{"head_dim": 64, "d_mlp": 1728, "activation": "swiglu", "qk_norm": true, "decay_shape": "linear"}
MLP neurons of a small language model. Each row is named by its layer, matrix (gate and up: input weights) and neuron, and shows model dimensions 448-575. Each number is 500 + 40 x the weight over its row's rms, rounded and kept within 0 to 999. Numbers have three digits each. A neuron's up and down rows have the sign that makes its largest values positive.
Before each neuron's rows, "fires in" lists the words (lower case) most often at its 100 highest values on Wikipedia text that the model never trained on. A number after a token or word is its count.

fires in: "of" 22, "in" 11, "government" 8, "to" 7, "from" 5, "district" 4
L7.gate260:477514514434472443549538458548462457549496477535527527583482513570504464521481510507534488523564466562484514490571378468536482558549489495472469445498518477540547470528528504476515528476538525563527529539529421512529477441506463490486453489461444470460546514451559543555464520492484519542495446476438514511483499448534524558484477492523521523511488533465469517477513478502486438499545
L7.up260:445486542486535503505454511498456529579501441539531560520544513513614476548519516538496441477515509525515502535410501474614526504547525461467568565520433432507411521438448518445400514434548544521476493521512531531438545457535446459444524533545446506431526482431494455431547463501531514490510512466550508570506482478478481490475564550518541402480506533529501521483443552464461438500489

fires in: "to" 49, "of" 8
L8.gate1635:456427530509474506521529488525495464536503453549448549565479559541467546500452509566449554555463531506510506560461455500474507425564528501437557551474473456531584459556507524475529523448469512505522445553456503471525506418547472513449484518504551511423435463449486455596501450586531465491486521522529510489478499501507508442486538542449518548523505521507569422603532598504488483475584
L8.up1635:529517508477452474585429478536509583473478580433533487511545468569528538483509530474459447409514479449521570519496569442555505528493462468475489457489484475509535470547521453508449501530536496454444535532445565513496450521541517485476577486466494483528479532541520472474603550474553554513432492435497470501430487541496582524462525496537460496454556468539516606499496443498524459466462

fires in: "that" 50, "which" 28, "it" 15
L7.gate58:507509501404471532450536451528512501482395477609484495545430433458460479506480542530459535556481489545546523487535502465511544467492583482456516510513506515540516530495492617474507454496548466462454547512482434536485470509545488490457474502486432482552511479555494424594431476491423520428463571457558496499510469491551535590519538519449534561541513495507530444513491507470459461466592
L7.up58:504488556495487508515561498458505560470490420480507531496603480535495530533560491515478543409458485510499492500534508489426520492435462472428499493489546490435524499496486486466545536568514461509541509454487499545531480488543489497594461549487459415474488475512454531493552510429475442465495537515464534473507486471596531491449570519469461495484493486529459517517518404496440467540578

fires in: "that" 23, "of" 13, "called" 9, "paris" 5, "who" 5
L2.gate121:536494424485513582416478508502517526510496484519533454515517457494512535517500513495563535486442468488468491516523484502471466497535520562512547500510467500484581551543511586494546466489511440444483457519455479547480518480547438460555462540526532484464556506418398541474529522436431504507435482476500530582452500504504541485496448517447465441488506531543533482552499476590462476493516
L2.up121:531429509501529449496537548513502469470535448555541536492488486457547461492480502440502494475494453465456425476488503504488460524509549472558495494495505477546599474559556529540445511374396465495507497514559464499492467565508525484527489531567577581449436538417443535529496567482451501506504542490503537470518442534535529483542479471462569555533476539544501459478515517590450423451452

fires in: "the" 31, "this" 8, "after" 6, "of" 6, "that" 6, "by" 5
L8.gate134:489466468487539513508423530499560512558489518541457447466465459507459524500501507485492478434525524510485512513620495534499577519502474501468509485508498513539439411469559508514472485568504433525514489519505463471449443467507474496472534472512472461555493439495489530529522479533546450532512499516561443513415473535484535510475478551444480467559543477544493542456459517530531481414587
L8.up134:520558506494544444501559455542487525485482520529501499480483468496449465504585472454579536489388486485454434532529531568428535509504502478416480468516498571530484542441539492526511522553501516505466543597486521506470514493557540549484531519525510484515593492526457485481446450449417456557403557575527534526509489501473559461498515469556533455438519459456515543509471483498501500467506

fires in: "a" 51, "an" 6, "as" 4
L7.gate1327:518461473541453567530555503507511443600476431472535544480471596557483521468445571444487537537540491474562492500473476503487500517484470509554493554498470502492505572532466415489538528442464471436439474541435453573451495497546452484412546526603493491447547479604567490504584553492521461524534519508495467469540475552495480507537478539594462531514466407570492549498543537474491512438522
L7.up1327:516483468450513477494538436551511438525535464476553498521479512534469462530483486507452531486531474461518461522455526447535501562485489514488495499451466493515534492499446453478494490448523468500471448561469450515577458459492484461525480581534495451482506512482464462596488529485518409503557539510485502509471430505462471488523482547606529576530492534549466526446536511598521511439414

fires in: "and" 37, "including" 9, "was" 5
L8.gate380:457462499515504506492449504508467513494546519579515510512510491493545484504502491522478465505466500484535517529502510457490515522503446489523496480457465481482523503520529490510490584492516476523427491499598522533492535481531516538480563542519557437546504553481476526397512398535524480551506527524530492518542523502460446522489467525534505472458469514517537451498481510435566450490487
L8.up380:451492509513492519511508499583568497466426468502493517557426484471549520509551499493455539532466536411480516551429527511483523501494506466422493493485471477435462448516486481484476600556528542477497527432489561533463510482510490560512527499489465474471457498425485500425544598577534511456436493513483435492493470512534527509477549500441479494579521556474504463450465484450542545465524

fires in: "in" 18, "on" 13, "at" 7, "as" 6, "to" 6
L7.gate1189:528529508539422459457619531535482526499525505497514519547498492435486585482473521511515550512465487538510534500521516446553435523473430462509467558551478501521513528500512508495515455447470430482568465509520568419474492504504509516560489524548457492437462489536516586562505518550401516486529523454483478556471473480484511560456539516510503496472430427419462481485482528477504446518473
L7.up1189:489574422504441549479526452490459471558465474500500556436491416515588582489562480471489518501508474566536482519509484508473470616394501452504473595513535562515447506484461519466478491501422477480533480501504478516520460498468528417562544435492525484463490474482460530567450460511475469413498469507522517394549540469529434498500471464489497495606387483510460426520519496504442519494472

fires in: "he" 41, "was" 22, "were" 7, "who" 5, "heat" 4
L8.gate38:470423491533515492576543545472537500531501502556538456538484523520499440521543528481480501530481536440530505493512441507596527514547534484484503548521481603485457561502476543481539462481509487493521542459517514555477551504478438531532494541464514491509512500510484531444498469506503436535488537483493440565492499529487494503451479485516524425492569508483492490450548565523493535511500
L8.up38:447414562536546510445505522521490452516452441554437525500578476475546527473441530489484501502444519440531570491410494465484448544585474484522411541541460503477434540493542493483503571578568456554486480508511501541507523452464478454530495547556544478498521495455529515496511442531589493578428520526462455511546478450503538506481501601504482485480463512593494466484592563523442495453461

fires in: "to" 19, "i" 14, "t" 11, "not" 11, "did" 7, "we" 5
L8.gate887:467434486410480520460426417480509478479526510547561521442583444570520533454491442473516511524514478482457568528386482504420510462502491505512529531501495516461465511452530555494563511519562455458444500477509553477492452463496514533528431522507550557501484457470525473521505446562469466535521522505501502508473523453508515473581578520508499501455420502499572485474529510501470501500475
L8.up887:477476569470493441468474532473508603525544564520462463506490454553505517437453534529530492514482526528482527515453497479414519451453512512481485502520619534482503519552456583448452506492531504488506496509513509429525472389526482527521464389470480510587431451440548476528551514492478574542510456511517476523483540516567460558485575558513581540493537509581464496522471485436496520483502

fires in: "of" 33, "s" 16, "group" 9, "from" 9, "other" 5, "the" 5
L8.gate97:544541507479517492457466452491558512520473468460563514535473505498469482543454528488542436579494550402497534456535590432573518536461523468542463497503485491456480401493508483483480540498536482603533504467489502625527512406459546588502482487484473501509539517528593598443509477531475446481431518535470513493508502527590509492507503636536532581523544525522515563477423548505483539550536
L8.up97:464506463451502452485494538508499470584473469506511557480511549458472511552509501561450577491564501533450429505524555474460517514550529508516529479508485513549500567500423592535468465533464508521474526553495552499531479513489582536495460449525522411460529521572475462483541362482487438552460529436512465448465462516567505482486438495491546554478484489469465476564496476429514478466505

fires in: "of" 32, "to" 27, "at" 9, "will" 6
L8.gate509:416512417555523527480530513513515508469442485503432479493505430466574533539546502556498604465542493559469488390461422586523532509523512579468489451516475562397460496522450511508496433442581486500553515486479462526452548468525458518494454529487498522477508503484471553586542449471478530445517519437490501538491497513547456557473448453528526542503468528518511488586448493572513468460468
L8.up509:475512474450513545542472494475487444581531492509470474407469510413404476526502437546430561509486513565461552507479434448443486425530427445568523429479484490519532564479580514533462458449520508480511567559548486477426442556483473511472498504518492391476501561505511529428524540497509524480467505450473486531430582517540482519508528524493476548464480468492542536551551466523484484457467

fires in: "for" 39, "of" 13, "to" 13, "his" 9
L7.gate203:520518549476543560508529554560527505470469483503473487462549446468565485581506487481522499479451465581588538516553559521511567487496495418496517444561466470497508553514526417512433469534561470540527482474565490530523495539510549450487529521467526491447502511470486552504560499471536509476494547498445505507434453452444479416470573457461502454517563568546452453501458559487488426490467
L7.up203:456479606468418500584579528484482459525534535532543525415467504519509511474497469472531545538504546570501560526545509520513455459520469444472532465483532545487492523541493512527483482549557553511529460465555513478544501512457491498453473484408542510459478566540519542510484583473512402454457468516450456467508486534453504479473552501451553487501550545433460537575492488443518419501490

fires in: "in" 55, "on" 21
L8.gate531:453468481488537539504533464528484490480531472499477479463478487500531485572438491562518433456553502533466510501551482427520522486438489470524530557510483519563487453515554504467489568528472417521464583539510564577501512467541488560522479571515502506480489502484507520457515506514529443550456526435493461541506468538490494432490509529481475558508530546459568513468496536514503607498455
L8.up531:414526590507494477502512484485543526514511522543521524451498517507505467508465462435513442481506490482486466461539475535534483520492499453585476516513509504503483484516495469545595516520485406496454487524469515485544574464479486520463536519516462442494503557498499493471432497496566428479502573496561479540509566591528492459465541489561473477532601540534549497503550586442422548495472

fires in: "a" 29, "an" 19, "this" 18, "large" 6, "that" 4, "same" 4
L8.gate1126:541576561461490489395472505483503472461483482523527464464542470473526439484530522485525513480561508468494470545466468478449455557559500529493515504533483510483467452499525475484513548529444531498440424499490547533488495522532538456550518457539537485540570469465440526514419442535479475534561541534489538480486564536554507468540539444486539580500535534450485504538514408535512523533456
L8.up1126:458515472509460517519405479503522493446503523458501421537476591517472562495536472516455530521474499510478466567511490495528430460452487534498515593522445526549545482458482487525380572518509478541415465534471494543452488445546523469449555520484401449456515517511514524554420474490478515513561414478433452544550522482521489512530439480452527487502408557545463452526518538483470432486462

fires in: "his" 45, "this" 35, "her" 5
L7.gate895:578482499458543560507451546529541581473474527541487487526494489475441439493500464421432450504470536581591595500505489504492586431506472526521477483488523523491484488483503537488535529466506481427468504449437527521509498452456534497487525547530381534404508586474514476528424416503536521496562595414536423488573507514473554523540510487464455468474555502479491458486463569529471443499498
L7.up895:568503510432485537446520593520566507518497498503465584572505524513452489530511490476564486520502435472544534516462457506524539453505411476454475506539520551448506500491551534496461515431464448494531504505487493557488548537544536435522515557487481540567461518537527505567462449482520468492522491431419516500500491470478492456485450495472475453543490536516507416462533530506560552460493

fires in: "a" 40, "s" 11, "an" 7, "important" 5, "main" 4
L8.gate265:468461552517466368496487572512469464484508504498459566521409541440501503453384538455509514481500476526529507470523491584447430508484507556474527519474438468478491512488430507483507490538448559510442511521493505516464499507510515563471491515454430566444511510529478558558552501532521466525509558529421479489493416503494485435541526486520519430444452532527541496498575561592517472469491
L8.up265:503537481546414436503449540522488453527522537533490525472448519503501502453449506430484462518531518490478457504546565532459525495512544527490501481494497461510536572574447593588461521471512469551513582476530569445513500453551479506477536484475530483452497548539481514496472503530495425499534459488452535539467486453483531517514515521552508552453530483516464467474507573509500554440523

fires in: "from" 76, "i" 7, "left" 6
L8.gate825:417486490467519537479527419417520501509503437509446509549483520504497488473441482461550519491471461509548527485503446569496535529534527575504548545567488463471486523462465535459436555550459465560567491504455479471466499534530478526518445520477499453488530510530558529500458531507499417490459456575449480525464401496494496538453486493505591493531504488516495509535485491512504472444593
L8.up825:475480443411531502481494513464511521544548494507619531520450542500509550428563483540497468459491520495566446482534498573542522462617466480523483507580494477561477483506496486512480513492448453434557414527509542480419471509454546522501544488530547411482475463466540565534463492519514542478536504492462473570484434572507541430483563436558592530512475467490431516424502534437460451496476

fires in: "in" 76, "of" 4
L8.gate997:488512436491503499530493480524548534549453482498556449454519466502491520511534468455535518493532484456487532475429507540516573510498524482508549484467531527475518484523492535473498584450488439542423521533516403566418533429509518513585512520516538514412438478406535522417489432524529519490425554502509535530422497391415492510484595492467462552566537508499539530531554454478424509533455
L8.up997:485486512511526480500497493462521493521458483592494548442487512532481514514481478482529512564567468549499473504460466546451491572490552506449537511535505448478492479562554416530408496472481511506446474517488552503503570520448575572505553494470532465543577494475549505509405420560474548501450503479505478551477525524517492425480508497491490546495526438520472518511481476457487521484480

fires in: "in" 87
L7.gate366:509478513515500495471528483580564517485460462410519485434527489482426512492553544467562447472564437525468484502461524483540494459490415477539585487538448499547465522495584463490509558486491474466483494420552647532469469575481535533445407503429454535449468505487462549466466498491496414453447515441487492464496510482549472491498499510425545517473457504503502549478400516484463466553444
L7.up366:502552523531575527474534482459481548444526521505547510505501553428505498473424511519451509582465562516472523422550423488588564526461552469511503544525514536442523464461492500469472504450510562482546521447431518579446626519460465477515524475393429471466527569451533512497558529512453463539466472474482532526459455572569433552521536408538605478513506440491526506497495493521503504522527

fires in: "the" 18, "main" 9, "two" 8, "key" 7, "primary" 6, "important" 5
L8.gate489:461463493466487533469510518557458456506513536502510550430442454518443489492533505498464524536512494496528465518584510477554529493471436551554495515488457548530488523486427562508522526523539449492499524458456489507427547474454508550486531578504442519484438486548532475503517475569547527505513543506482506512446504477515493515512427528534490479518439505538500507498530557498456528468502
L8.up489:541466510506574496464536502511509561490541524596497509512468544523524502537392592474464545493510520512528503471580451549460531506522493597558490558481459478471486471437410511447481463394527493517537540560525495522466453460589563541559530559520474450502450487466550531507494463572526453466507608495477480505552522425528496557464510534497567492480436465535469449512483547498526554592551

fires in: "his" 34, "he" 20, "s" 14, "her" 12, "also" 6, "later" 5
L7.gate1519:501475535506569520551532450530526414533459439471522447594571475523414496527353458441513515485499508533461501468513519478409481419467502538558504488586532461527512448500499450498478444516501510459480494553519537487509548429481412523478533487493496547450477493488517510519495501505493512464535517406494489497465516425470513559519519494546498511537505414594538493495432515542533470573479
L7.up1519:584508513460517445474459443490487497510454537481516569523509499498500521446486501430562504514443513505481520537521564445468507520511472482492503531475448466501487575496440425513527475480459431489510556582476480487512555500478481587517497554509451485463551494515494526558416470427490491443468539464413478560545524507529475539546466546447512451435544520512420521531494493556566540507514

fires in: "after" 13, "before" 13, "during" 8, "until" 6, "to" 5, "time" 5
L8.gate1370:486559554550551573465551475495510498445487561536464539529489533548470464475463468542556488533499490530514526449484543531462479516519466431425545443528528612485464461508477514486435517453492522526441468489491546474506520525481518544544516487486537386505526597429473489481500452519439592482501557500527508530484547517490540492500480520476539523505554473486496475459503540517550564443507
L8.up1370:509575527555475505535472550529559478514498456549479462496530581452458465462492498517525461448494541516509444532464489474384570468570530487513495513548503579482517539530481470479419465414537418492477537488494527497498436488574490501552504468480572553474543503518484512498411512513536531517489490493416547487521514531499506456567502441499425510513523538533499502490511480548403521472522

fires in: "of" 43, "to" 19, "by" 17, "from" 5, "including" 4
L7.gate106:494504528487467510532518412388514540484438484488492460551483526435517476520530471485504506559484459507515513495479468493548444471494504499468504490478467484544591520548525486515512610526496497477476482535479511558506491568449524483491469477461487511446516496451466519416489455526460475522542504503524566545513520542496554517519474507500513493532511539483481424496531476563476493459587
L7.up106:480486469465450507522541528557502531547493548462565493466435470472480478501494492529533526515521555547465522512413521483520479430500538542468447451566535536546413506447532483485480521438427532527472523556520501375479482525494521434531492470571554485476618468469440537508483516450538481525440465509566486436459533450497432446521510458502575549529504411502506501455470452524455488535493

fires in: "of" 37, "at" 35, "great" 6, "general" 5
L8.gate1603:430555462540500527461514470478519492502489490446521579491497508506508487491509476508512476538439569538599548484512504519489563545477501548445570468560486452547459444479425486526415532448515458491505584488484457489538553490462529513526501529470558412542457534507496491531426527503517395442548456476422528492508470485518554511501507423520476492476505496559570536495461512490420588580487
L8.up1603:479497498507467562500475507524548531403462499571441493456537521535470538471516426512531411526515497540507542487543494455518449559502490501491469530539455538495487542474521466472524550488517533528506507519533514547415474495489545441497455483533557425565502467502383543490488454488523436486514561509321538496510537462574535479557503472494483532458534519466551498554506497526522490499551

fires in: "in" 32, "on" 14, "have" 5
L8.gate1260:506537442493538499436529461540499479483469480406553415407452488530503530640353535506524494503434505483509513491481552551538530544523449421422478560548492514539484524478495468504486454498517523462551445505481517563540562538444467385531479478476563400489529460386535490467496570529499498459516505487506452557487500485517480475454556470595538514590512474421474502543485533428491573513451
L8.up1260:501523463455544534528540481480559474527559483529509526488530494440513481478450480526515563516516501562432523455516512518540453440461395491450536502483504558479483452472457489544542480571562485538508445558491557526516579479558485517471496559450543510506466472444536533518556500477453546507544566476490509483524517422519495467487510467555527535579535588497481502533540495508478532507535

fires in: "of" 48, "de" 15
L7.gate1139:511492427501502485519481509461562493521528567537528482476470516488526487421464469551539496525515496564482529513466496513477474458538438532399487434491502494499460454489496498434492511440544525594485537511496519466451439446442519544510464512525502501545550463466491506550518524478507359420459570458438511489578529511510541521525496472438528515449509503467519485514555480533488518525501
L7.up1139:428471474505521500516489458481546494577557441522546532537517515545503531509550455434603428433567542522573489417483538515423527465544511516501493491467493440520434551506493533537522494445479509506502502507542526442485546480510564507501495576465560497517545437505483489463564491511459461526519503460488456481497534507507576424490529467488573527520517540526555473494517492475536463530460

fires in: "in" 38, "to" 7, "by" 6, "on" 6, "of" 5, "after" 4
L8.gate1242:466512553550535528461540494473392551497549536534481541489458547507495414555442440491444583513521536512543462566549421471441533498540424469538532563524545460510470578478466514470487550510435507462474512600474484537464461447488415496568492553484532404461513525489509556456425512502548529494521491498453475519415562574474401487447468459483523535530549548423494551512424543512505478460506
L8.up1242:505587493460458535530555390503533535450421546539521473523480515494446520538589503544461495497514513513431408529553503518543518498583535573470542567482440473485515521581446447439502488530462496565481435502503461456491514478488469525500528508535547488486517562498497580507525502472580527501517503413434568486493554467462514475543502442463501550529487464549507509513578390478546570518477

fires in: "to" 19, "of" 19, "in" 13, "causing" 4
L2.gate126:525591544540516464494504516541447490428520488479542491427552580450526526440484510493481495474510502582493539462505523525437497496483467554590484546508503519544464495487490488495467530643439521535479515485555525490440579490562394609407502516522545509471456574560488483416472498507560503457500423487491487560485513464519513552559475512533536512525512534505511479469515480508501492475438
L2.up126:531467546462482480509528471492427499486539510588553491538490547492461511535532604536504579517454548528404546534487506454517464480534457473500567516491495467501486568502571472495531481620539537510491494540498538485480479508427472513337504498437504453484499537592459483405530565471542530488506550547485481549470530489537475465544468504517557532499540449458540477474552453564495511513484

fires in: "can" 19, "will" 15, "would" 14, "may" 10, "could" 9, "might" 7
L2.gate1383:526490436469516441497531498518516534529540533426525489485483478552487513443417501544500495465563492486500569539509511507494433426476450483503530480499579501523521421546466525559577463470576466524511548467574506561495532472501503620558464525512406488501497523455521471524515469496451484554450464507504456491541477536531490489528531596474459514512511445524496556492487468451501562477514
L2.up1383:521550440532583509490554563474493556590517490423531505455503486495528498499459462494525527479429515467506504530495485606427431452557463397461497481502570477524610513485478562584497444490487544576542491436562595521486497467550524528515456520554386549442486498435521427511583468540504541531485436514473437528512483545592555464552538537469439460496474549525531580520493492486457478518470

fires in: "of" 20, "that" 15, "in" 10, "which" 7, "de" 6, "for" 5
L8.gate1515:548530567502490477480537489449552584427407445471472506551571479451499461538526447542441521492523494522474511448526513538591433465486522507489479478502470525458473483507534478443472490552524550552519546580468463532549479443477472439551552565509497494477462525467491530483497508492546497489578415477565366472546463478477488437442469604449528547596471496497509556545434510513511476535485
L8.up1515:528518552497465536482517510517487497501590422520529570475458532509549527464459551518566519493480482546494489536460447464479547527511504482508506538485500424470481458475641460526467529501581507541524503512533458520487545495506557474564467536484406424463480456521453484469509519530485457525536527434519441518463450513503615553408563457476490516504534494485458538569457494522436499516525

fires in: "a" 46, "the" 9, "his" 8, "its" 4
L7.gate997:482489543467417500506496507445486533477391523524615512479518429495575540471637565514473561427493526531560471466550466516534476521473584538548526498448479530503487507527516545511513473509481483498517457561554465459458511477420518517492450477512549483488444484529565563379560492510562453535472474532470526557505536550449593457511523541495519494462492558510466526488507548527503491536525
L7.up997:491518495473591456442445492518484531493495452452519557515508554481531574456569576508566537525495530492502506474490503523472544478498543521470459552516508541509466485562436494439467494515456537563559530450535485537461548450513547552478522516593509466500489508422399442472471485532509511503433541515443511461484531506461557586484491573531534540574549493489485468491552511528526536568533

fires in: "that" 31, "which" 15, "who" 11, "it" 8, "can" 7, "they" 6
L8.gate383:475593546425451487482525535531529529527504566516538479530499435564479541505507512520414523606497464472506469521471514491532517463499473480471499528530532426514435529500558527499528539484448545532433502523528486543470437523538457479482531456503438502476435496478468560487478480486446512538491489474512491569433541483572571504465504518440468500443445550488565495611481424487484476477508
L8.up383:548446553463467472455527492474508473484514521579500474506537552534454472533460553562534509479508455496513525522517515512463535475512457510499470499468551445512529469487475490537530537442491444509498518525457538486441494546489516485476526505495571436512502490413508581542603492566452516475494539494455475524523502526514507462520551510493519460467497549495580498531494511481475450522540

fires in: "in" 57, "of" 17, "for" 7
L8.gate156:510472509471524407535523498547501454484466527547513481489519478582465496492473458546533508547533540537481534528557491585472519404503497475510566442477457493558486507466481461462508542466531508518428474491411481483452540534518505491519504557571448507528480497531501571565426460530539487486456534529549556493493459367500436462507496512465486486540526444573448452506474594500485484558518
L8.up156:460553478466492459480516605565496498492441505570505510478557493563496508463395479550528558527541490546454533454564484531477479475469466482502504498497446526508516534497552454445459616474532524529465504449398552514487512508494512444530501537489491534474454520516526511545500415531453478557474519431524522528465488442478439486465511511427485585501477536514448450483456541491442466571483

fires in: "one" 18, "of" 13, "country" 7, "powers" 5, "capital" 5, "republic" 5
L8.gate1700:499515447500510428556455521361456464478604479507493503544469493490552480473518427603544472481482483545521564482437488512495445522519512494452524480552540538513481509525513562434507551523529534447490513482541494555481464501491518491552536483464478498497543521463468571563526481408533516514496538515518456534533532536499536548490532482455530506555563461479437533490448518537448527384456
L8.up1700:472553465531444480558532490486431493543646506458528412505418534544486472528495453487492517398502576570481473498494506492437534438513532510486485472481491541499509521547513556454469473537502496504398488521500471455538441394435515530561498497502493494502477482472481489464454469464513528457479567472434440488535560541574478468417511432482454504511487458470475507509454496567494505565530

fires in: "a" 44, "an" 33, "and" 7
L7.gate22:456533507502579505511448592519483555513492491565464520500469480526536488501499514527452488569452538537582500435541496521486560490488543531510447422489493502544469489478492546505478499547481561527481545517538479499490509523476493482498540455440447453490525481534462532529480503533559519515603434538541586567496470551532446488501529452556515575503481518559536505498451556543490491504474
L7.up22:570497516501516467512425549512496465481517520529504482534453473492553519458575537500492470568508531474586453449504506506484591514480472499506450510563478508543488520509499523491443545434501456484486465539479488535485486458485498529513494487543560489485500553516497554488515522447443533512559473479516490589527499488449521510513480577472531519553456530441454394487516520591451459480527

fires in: "00" 23, "0" 18, "modern" 4, "03" 4, "der" 4
L7.gate112:512509413509477500428413643479511528404542536499496443438622401451443523470505555488572487463502463517497461554491490477474571497532502466468478499454491506521479496523453553570522483467467512455554512535541481451513521500482502587415509426467504452567470568517437454561512489568530546531541577457524504506517431552483437477440479546439509488584489476521549534504432397538527527494433
L7.up112:536494455462479453468503485492492449521511442546525461495499484534401514480497371509536422537474435456494521532479464523524511447544538553499509538444536518578555574477490513537504528415464463543482490498470496443456434525472472554565489519528496574529534544466507510539423528511554468526508549531513451570522546500434526514502482593425514448489501513493537518507587512532487493461519

fires in: "a" 52, "an" 7, "lacked" 4
L8.gate912:553538540527441488470509519574514545527483459500550542442440522415509463475510575501451499506466460501430484479512516489432455535479494488507456576491556534521498485530514556516465484411464543441447411520512573463482512476531466530434572522589474439532519426438474530553486497543543533497546548529508442504524531501516484484492435511490504492487404477505457404472524514512481474515604
L8.up912:556456463494480553480474524500470517489577499464474568472461496442474504543512431488553571484493489507527514473548517498551441544563520498437487474480499534510603481473432534485523536481545514508509535507428555477507550491542522473533450522454522436445498546471467529586546529528428539529526480496485529563561495509531550531431498528427485480526490539480556499454543505570524463493488

fires in: "in" 79
L8.gate1560:546526507461478512480577479492452495494462522506479506452536511551511501504518503480491600496540521486464578528592492491501450515566558476527469457553508471487561461530497472560427558463448459416445493447560590518487482475495532467525501526541513473501410497466575467539477497575495507533418573523582447430445487447528550588527568519480507544503543560517509546440445481523533520550492
L8.up1560:577587474520465559492554493527427524471509505551458503500492473486513539514495492489533492582506546522432482455524525415485561422524528453394522628467480498529446427441443489444506480535564497489528465457436521502526455460510538493489502444481500506556497489472543509518519470433476468484464491539563438558518520491547470478546490468505503503545551513466543536497519502516511475462490

fires in: "as" 30, "it" 7, "described" 5, "that" 4, "a" 4
L7.gate1034:455484442476420528574517520558485468527565441546535569490498542493538413495456475461535484515503459500482482495532517462554467513494479561576434496517517444507467544511544520512482512489433496529477493492529489542541519507518528456470528559492454495475461456528426501472485572546490463477534542554616525467497423495503533514445419526550483502459472567501554476437611472487407532517514
L7.up1034:493409504457449491488488526565419519458550564498429515491504537511493446554434479447582507460505383504490561514496512536463526487472535467491483542437516441463535427521576473521501504437442544464437598457446491497486470473522547522493507485502480528495533467511474534444508525552427453520492517563492499478478530510518520495537526488507461481509424479448528419511469541460477516501393

fires in: "to" 30, "for" 14, "in" 9, "of" 7
L8.gate281:508485483459497548483541492490456488506584485536535502511553554497553469493480509502543537527524546498513497451518463475488504483412526487552532509502510515505501485530449487480510535489562542489501473479493523473501550520480473551497487569512509448568544559477482556506520515485508525508476462492405468537540477501504557465447540558529455541407512502471538567486461482590444448459529
L8.up281:459510503538481547581529578476539380509521556512521546510511599496485531490450486502562559541429519484487505449519533418511520488570461503504526475528539604450478519487530409545502484499514472576571478496577479513445539503592578487488504528440508486524498492506518566452473548457517450543508502542525508519444515490426525532434484491490472528554407513463543510460516543511522515438523

fires in: "to" 44, "they" 17, "that" 4
L8.gate724:555427516466527500371484541478486463518484533598461541483513415478465442476450570416506520589460507580472493492485506444497587473509552498460506490497520480518494507450518507468448473479476538462497536449455491500397440470497521481464487490460493512473475531543480505530533552431454532535431499418502545445529452496513407537565568500492477529479515425497487498541507473402447520492584
L8.up724:471477466464542544476518467532514435531544481430572535485522529474436506602498480473525475530475522569529463529457500427428553578526503492409484506480483531474494501490500499462523507509534560469487554489499504560459531465531464499457525502529532460533472509584530479492572482477502491542512529496551550500526539526542465526487583524475514492484529500457573525573514505452575575501510

fires in: "to" 14, "may" 10, "could" 9, "not" 7, "i" 6, "ii" 5
L7.gate1092:542462524453519472499441535396507516485585551494522520498478519485501552513483577525552502573527552522491508529495503493508403443505519454481531481537533453550556553471482524521511512494462413509456527474541570535554505423493498530516515519530530536504457490505536521495521510470510548492615518512498458482505533392523520458489442462440467558482485550532478543492541529505452520513593
L7.up1092:465546451505402478496564508479519535548601488491489477421506516543467511513506478482524469587452495572545545454498522511471444432470524459448565444475513458492480533459508551484501498545480462417509535503511566531507459574509512504437605505498517478458529430532521449487578493571525527528542464531503455517456482455509580526505498509506526471561483527481465530506556453492462506547541

fires in: "to" 46, "0" 6, "of" 5
L8.gate752:535482466457484441400528497413504489498477538520483558503487553490526479490476510486542535450526557460540565551439430427524456465490542408402516512452553446487486521489467451497480553403542472506471511532513566461451578447517463495542455515517551539516481573494530472567447529607543485522439483490509555482500449494517451475446479530478510482496500538444529504536566516574476507488442
L8.up752:424546527489483479510584488481484471502471512535502593479528566541544542376481462472475528564467575451517585543475464526509479479444506523479544403499571566541512528503455488512503444538524529603508523485457545425540467531583470576497494473545512566449495572520505493544530525512470546512496507535527436550510503496477457546415463492481467537494507463521520529561439517528482537509512

fires in: "and" 41, "then" 12, "which" 10, "but" 7, "who" 6, "to" 4
L7.gate1083:536493495468506525470446532492556592450508457550507497580455492533473457413526512394468549533544508512464573498551527516462461484510507525541502545469512546455566550464474484462495506501493483478473549441513567518448444511466485533490423469461546475471572548524476519492440522460446521537534485523432575479517504424540571464485397473494545469513521542496512489603514460475588513487467
L7.up1083:516501550522453542535519573573495453488450487497471506463518532531510478507484524547527501423513518526470491459527510538552514480505453464508487458490496454429539529374519481474561579479489512481543500435512556529530480483452517485533511552504509483483514492472505484570455448498468509510440483398452449473571482505498461475441472544518532446563549536501530506446463495528487509482508